MLP neurons of a small language model. Each row is named by its layer, matrix (up: input weights; down: output weights) and neuron, and shows model dimensions 16-143. Each number is 128 + 24 x the weight over its row's rms, rounded and kept within 0 to 255.
After each neuron's rows, "fires before" lists the tokens most often just after its 100 highest values on Wikipedia text that the model never trained on. A number after a token or word is its count.

L2.up1315 [104 143  99 114 137 152 150 109 145 126 119 141 144 140 118 113 173 149 132 108 124 124 155 163 141  95 148 160 162 101 119 152 125 106 133 148 144 143 151 157  99  79 109  93 138 108 118  99 146 154 125 117 123 123 111 139 168 164 138 115 148 141 167 121 107 176 151 126 104 142 146 105 111 162 153 171 135 172 153 151 119 131 108 118  93 132 114 138 132 127 125 100  96 114 122 113  76 103 125 133 149 113 109 179 142  88 131 119 176 116 131 111 105  81 135 115 110 130  56 120 151  94 116 126 134 129 136 168]
L2.down1315 [126 120 181 130 115 143 134 101 120 159 130 147 129 138 121 120 116 111 144 139  95 121 147 170 137  92 101 140 173 102 100 125  94 149 118 126 108 188 153 138 147 136 158  96 135 162 104  88 109 125 138 128 167 146 112 164 114 113 149 140 143 144 134 111 153 112 146 133 124 135 200 147 131 173 125 108 182 137  88 126 109 133 117 122 121 151  81 123 151 134 133 147 162 112 119  86 160 145 137 160 147 135 156 143  95 101 104 102 113 106 116 179 155 124 123 143 129 121 107 146 130 140 137  73 116  73  95 134]
fires before: "\n" 46, "==" 24, "---|---|---|---|" 9, " ==" 4

L2.up385 [154 128 119 113 110 147 123 142 109 121 149 146 170 164 104 164 111 125 169 121 141 134  84 107 123 116 125 142 146  94 119  94 104 181  85 130 119 159 140 121 110 108 116 146 129 116 111  98 112 108 135 179 153 115 144 123 133 166 136 102 150 133 137 119 187 143 149 158 129 113 131 129 124 123 157 121 170 134 139 104 163 146 129 131 164 116 103 169 132 154 159 137 166 139  91  98 130 102 121 119 137 136  76 100 121 182 146 112 138  48 127 132 122 107 112 113  98 117 134 127  80 122  54  94 136 185 139 164]
L2.down385 [144 107 128 143 129 127 116 139  99 151 165 157  98 120 175 121 154 106 104 183  59 126 151 151 114 115  98 103 132 128 127 107 138 125 148 115 157 144 162  84 124 139 160 127 114 104 124 141  86 112 104 142 112 125 133 193 111 153 122 101  97  84 120 142 157 135 120 155 114 143  86 169 119 143 122 116 121 133 197 155 123 140 123 112 122  96 136 124  99 123 130 132  98 161  77 153 123 136 146  95  88 161 153 134 149 126 172 112 129 135 107 153 110 135 126 136 125 109 193 151 132 122 148 163 154 139 139 126]
fires before: "s" 32, "ed" 8, "c" 6, "ctor" 4

L2.up801 [125 134 136 149 129  86 123 129 139 149 120 129 105 116 141 133 177 148  90 149 134 156 146 119 149 160 156 121 136 124 132 140 119 101 155 114  55 149 165 142 156 154 102 137 125 108 164 129 137 182 111 122 139 160 116  90 134 139  98 128 160 131 129 130 137 118 134 122  82 143 108 116 108 144 137 142 144 175 140 147 173 139 140 163 116 130  99 105 101 153 147 125 137  73 110 112 131 121 157 108 115 116 129 129 129  97  88 137 140 126 118 146  97  99 137 107 141 110  88 147  98 139  89 135 104  95 103 151]
L2.down801 [146 133 160  85 184 108 118 125 106 146 116 165 119  89 136 138 107 123 167 142 143 125 123 100 124 113 115  87 131 161 135  66 155 125  92 118 156  99 150 136  73 101 129 151 130 133 175  81 138 120 117 112  98 143 158 121 117 123 116 142  97 122 101 145 119 114 138 130 134 163 127 133 139 104 134 160 113 176 149 111 168 155 123 122 140 132 104 108 106 129  99 143 120 120 112 137 119 165 135 106 107 126 110 125 127 107 121  80 128 182 139 116 123  94 105 112 156 157 133 175 137 168 124  80 125 144  84 114]
fires before: " |" 36, " (" 11, " place" 7, "}" 5

L2.up1524 [129 137 154 116 133 152 178 152 121 112 131 138 160 179 117 150 107 132 128 195 128  81 103 112 150 108 100 141 135  96 131  89 149 162 126 119  96 135 135 128 121 132 109 140  95 122 136 169 143  89 121 133 156 126 163 111 133 161 102  76 147 134 131 117 153 166 130 159 116 128 139 142 161 158 137 147 131 160 143  55  93 144 124 115 167  81 133 167 130 180 107 148 149 171  90 121 101 124 131  99 147 152 101 114 125 159 103 125 129 157  92 133 148 133  70 106 136 141 103 142  47 100 103 130 111 163 109 168]
L2.down1524 [118 131 117 125 136 119 139 128 140 128 143 130 145  88 196 137 175 122 123 106 112 109 131 139 123  78  93 147 146 111 106 123 129 153 182 123 131 125 160  85 145 136 146 103 112 123 144 147 119 114 136 111 135 166 132 167 166  92 100 171 121 101  91 130 142 122  97 125 118 141 131 120 143 107 124 110 108 132 160 160 178  98  69 140 131 118 120 129 115 132 135 157 147 137 139 136  79 135 134 144 107 144 127 139 113 109 123 129 120 125 112 114  94 138 124  98 177 138 153 152 127  97 130 101 123 136 109 128]
fires before: "s" 52, "\n" 16

L2.up508 [137 117 160 150 107  95 118 131 133 133 134 148 158 164 129  95 152 138 124 150 164  73 146 147 155 120 137 131 115 124  70 121 104 157 136 117  97 140 102 112  87 148 138 115  97 122 148 161 122 110 102 146 141 126 130  96 162 110  68 118 148 130  92  86 184 166 154 139  92 153 139 159 156 130 158 155 140 108 149  73 146 131 139 143 120 133 125 108 129 144 119 111 105 138 109 120 158 143 106 132 124 119 103 113 149 137 142 146  92 161  94 145 124 137 175 167 149 136 122 129  83 133 151 142 128  91 139 153]
L2.down508 [124 107 106 150 136 144 160 152 130 109 120 168 104 129  86 119 112 155 116 184 132 154 178 120 120  73 115 126 100 187 135 127 133 141 144 141 103 141 159 120 115 149 151 150 124 132 141 156 131 152 166  83 103  82 109  91 139 137 119 170 125 103 159 157 171 151 132 133 132 128 147 114 119 115 130 110 122 143 132 133 124 132 100 126 163 124  97  70 120 157 140 122 166 139  92 137 159 168  70  92 149 120  98 119 123 135 108 129 103 149  63 127 106 121 167 109 114 145 125 146  96  77 119 135 145  84 115 125]
fires before: "-" 36, "\n" 23, " " 6, "S" 5

L2.up1413 [ 95 110 143 170 144  80 106 106 126 111 171 109 123 123 117 124 116 150 140 131  86 109 111 141 135 117 145 134 156 166 102 128 157 102 137 113 126 153 126 119  95 111 142 137 150 111 160 111 107 135 122 115 136 118 134 140 140 142  76 121 147 151 149 131 144 106 150 127 133 128 122 156 114 131 156 128 145 169 127 167 156 124 144 138 120 177 141  94 114 157 145  99 119 125 146 120  46 107 155 135 114 137 118 130 121 116 121 106 138 103 193 131 117 126 129 162 144 168 149 125 141 136 129 121 122 122 122 138]
L2.down1413 [ 92 152 122 150  92 112 121 137 130  76 164 110  84 115 105 142 138 132  89 110 149  92 113  86 115  79 135 110 144 126 113 154 183 113 150 115 176 143 115 119  97 164 132 146 130 100 111 132  81 139 111 100 173 151 129 137 142 125 104 110 136  91 124 127 151 163 127  92 111  91 129 120 188  96 122 114 139 128 116 164  87 106 141  95 149 129 142 130 146 137 112 162 145  70 137 160 113 118 134  89  85 135 138 114 104 138 128 152 132 130 123 116 140 100 143 182 154 125 152 124 113 160 122 184 131  94 149 173]
fires before: " |" 28, "s" 15, ":" 12, " –" 12, " of" 6

L2.up538 [124 108  72 169 111 108 120 148 123  98 155 105 145 166 124 153 120 137 152 115 144 166 100  67 134 155 109 136 146 148 129 134 128  96 124 118 155 122 142 147  80 149 140 149 143 130 153 131 104 144 143 142 152 133 124 125 126 183 125 133 143 142 184 149 122 119 152 134 139 145 124 123 103 156 127 130 151 168 157 149 124  70 114 153 145 166 109 173 130 133 145 134  90 102  98 148  90 119 152 114 141 139 103 147 136 144 132 114 139 125 135 153  80 124 129 132 123 167 139 131 146 161  69  92  99 135  82 165]
L2.down538 [ 94 134 164 153 141 135 108 164 100 144 160 146 136 114 128 115 112  76 153 171 135 162 125 128 137 134 141 115 145 106 167 136 179 117 139 123 138 143 120 152 157 115 113 174 122  87 111 130 137 117 128 139 140 131  81 144 139 119 130 121 111 145 154 168  84 158 132 122 108 124 139 122 143 131 121 111  86 140 127 130  98 122  92 134  82 112 144 140 129 114 139 127 149 113 114 109  97 126 143 114 129 125 147 133 126 151 133 153  83 133 122 170  67 131 135 130 162 134 171 139 167 111 138 111 138 151 130 150]
fires before: " |" 42, "." 18, ":" 5, "50" 4

L2.up419 [103 145 163 114 183 148 100 132 158 128 150 115 122 157 126  76 156 122 153 123 158  88 129 177 145 130 123 171 166 139 121 141 151 166 121 130  93 136  95 107 109 132 115 121 107 117 176 120  98 133 135 114 141 181 121 125 167 145  72  75 122 158 144 126 128 186 128 146  87 138 128 133 153 172 155 141 116 131 183 119 117 203 152 131 148 181 181 133 129 119 123 142 136  95 128  98 136 135 129 124 109 130 106 164  80 123 128 113 127 135 122  92  95 121 140  98 165 146  95 153  88 110 155 113 120 170 115 127]
L2.down419 [139 123 135 151 140 133 162 161 150 104 158 106 114  94 123  98 147 101 147 128 137 108 146 141 130 118 121 131 139 148 147 132 131 104 144 115  92 126  95 132 169 154 147 137  97 142 101 160 154 130 160 123 103 154 131 140 140  80 113  74 115 109 142 149 129 157 111 148 112 149 192 155 159 113 115 146 149 111 175 161 187 138 148 133 122 103  83  85 145 154 111 160 103 146 133 125 157 147  97 119 187 133 117 138 101 128 119 108 108 109 137  99 139 186 125 111 124 126 166 153  76 124 136 114 162 150 109 122]
fires before: "-" 45, "\n" 16, "|" 15, " " 5

L2.up1072 [ 88 112 107 155 155 137 127 158 110 119 149 186 108 130 124 139 150 150 148 178 155 127 152 159  98 138 173 136 134 103 128 116 182 123 152 134 102 127  67 133  90 156 123 114 113 126 167  70 124 135 200 116 129 157 100 136 118 136  93 130 144 159 118 124 153 154 143 132 105 153 146 142 121 127 124 141 156  99 104 154 137 153 164 114 125 128 147 110  65 134 121 133 134 115 101 132 127 127 137 101 121 142  70 103 111 106 104 126 149  75 122  87 118 102 222 141 129 105  83 135 100 125 165 119 109 101 113 115]
L2.down1072 [101 136 120 170 136 144 108 118 102 134 177 137  94 101 111 121 164  60 106 138  86 136 150 116 124 141 108 121 140 141 134 120 142 134 145 121 113  76 116 118 125 208 114 142 136 138 136 118 130  71 140 112 157 122  95 136 131 143 182 151 136 115 142 118 126 102 110 134 132 130 117 108 130 145 153 112 180  99 144 138 121 112 159 132  97 102 137  88  99 123  84 148 135 132 152 125 107 184 146 136 122 122 129 117 205 122 132  82 111 126 106 142 104 129 113 120 205 117 156 117 172  96 132 130 140  83 132 144]
fires before: "\n" 41, "s" 7, " of" 5, "it" 5, " " 4, "il" 4

L2.up1055 [113 137 134 135 161  98 124 113 148 132 156 103 136 117  93 114 133 168 180 148 131  99 145 152 177 116 125 151 156  92 118 127 127 123 128 126 121 147 100 102 108 115 116 122 121  61 117 121 157 133 159  90 192 160  93 141 146 149  92 106 131 137 127 100 136 170 114 133  90 114 133 108 130 185 116 184 147 128 154 117 150 157 137 147  96 130 144 134 122 109 115 127 129 110 159 102 115 109 108 145 150  91 118 145 109 112 141 138 156 124 119 103 120  77 196 133 142  85 105 140 107 136 150 130 131 145 123  83]
L2.down1055 [ 99 135 119 118 124  81 149 103 173 103 153  89 153 103 102 112 114  88 102 152 126 119 105 165 135 115 113 127 160 107 105 173 140 136 154 126 129 117 127 103 131 134 155 148 125 149  97 175 108 122 126 114  93 121 113 138 147 100 120 156 122 128 177 119  93 136 105 143  92 136 161  85 116 122 156 110 108 139 144 130  89 142 150 152 119 119 156 135 127  96 135 142 118 124 120 150 158 147 144 138 142 115  88 121 119 153 120  90 164 181 118 110 144 147 147 148 121 127 138 168 121 133 164 153 110 134 131 146]
fires before: "|" 34, "\n" 19, "-" 9

L2.up989 [118 135 125 182 154 126 124 158 129 105 145 149 126 140 117 133 135 138 150 153 175  77 147  99 122 129 117 150 144 117 120 147 144  90 119 110 168 130 148 152 114 186 119 133 119 107 128 110 113 138 160 118 139 151 140 132 183 157 100 135 118 145 179 128 129 120 117 140 114 141 164 112 144 148 130 169 163 162 178 107 186 113 156 189 147 164 111 189  94 112 142 137 152  89 131 133 139 119 104  99 105  97 109 168 104 144 167 118 132 108 120 137 173 132 153 119 157 124 128 155  85 148 111 145 125 111 138 156]
L2.down989 [124 151 111 153 111 136  99 129 102 115 146 126 139 124 119 137 150 109 103 120  93 146 155 137 118 132 136 139 103 133 135 112 137 154 137 153 147 112 160 143 124 145 145 141 118 122 176 123 102 101 148 153 106 117 170 119 107 106 139 140 172 112  91 124 158 143 137 152  93  87 129 138 119 176  77  93 148 163  92 165 184 138 117 124 115 127  86 149  98 151 110 121 145 100 113 147 124 130 139 141 101 132 117 160 105 104 119 104 105 125  98 149 165 134 135 142 149 125 134 113 111 136 137 124 153 118 110 130]
fires before: " |" 30, ":" 10, " (" 10, "d" 5, "s" 4, "H" 4

L2.up665 [124 146 130  89 112 141 129 145 122  82 176 127 137 152  90 139 110 129 140 139 160 122 129 133 112 141 143 167 132  88  94  89 144 148 100 118 123 156 149 150 137 162 119 121  98 124 127 138 112 126 126 175 115 155 134 148 168 135 120 114 129 147 149 106 133  89 133 157 122 114 129 165 144 134 160 121 125 176 132  70 139 124 108 139 141 198 119 176 141 142 133 114 155 175 102 118 104 110 155 132 142 116  45 141 103 138 114 100 108 106 172 107 142 115 120 114 156 134 131 143  69 140  76 104 145 162 125 146]
L2.down665 [175 131 121 140 120  89 132  97 112 145 152 142 128 133 148 113 113  75 164 151 140 118 120 103 111 111 100 147 117 165 124  98 137 158 123 135 152 150 139  96  95 133 112 121  82 141 138 109 133 177 134  92 131 123 152 111  94 159 165 113 131  76 126 146 118 121  95 144 127 125 103 143 152 115 134 128 120 131 160 132 116 130 141 166 141 103  92 137  95 144 144 167 139 112  86 131 142 152 136 166  66 140 134 145 141 149 146 160 125 187  95 147 129 138  82 137  90 151 135 145 132 117 168  92 132 113  77 150]
fires before: "s" 65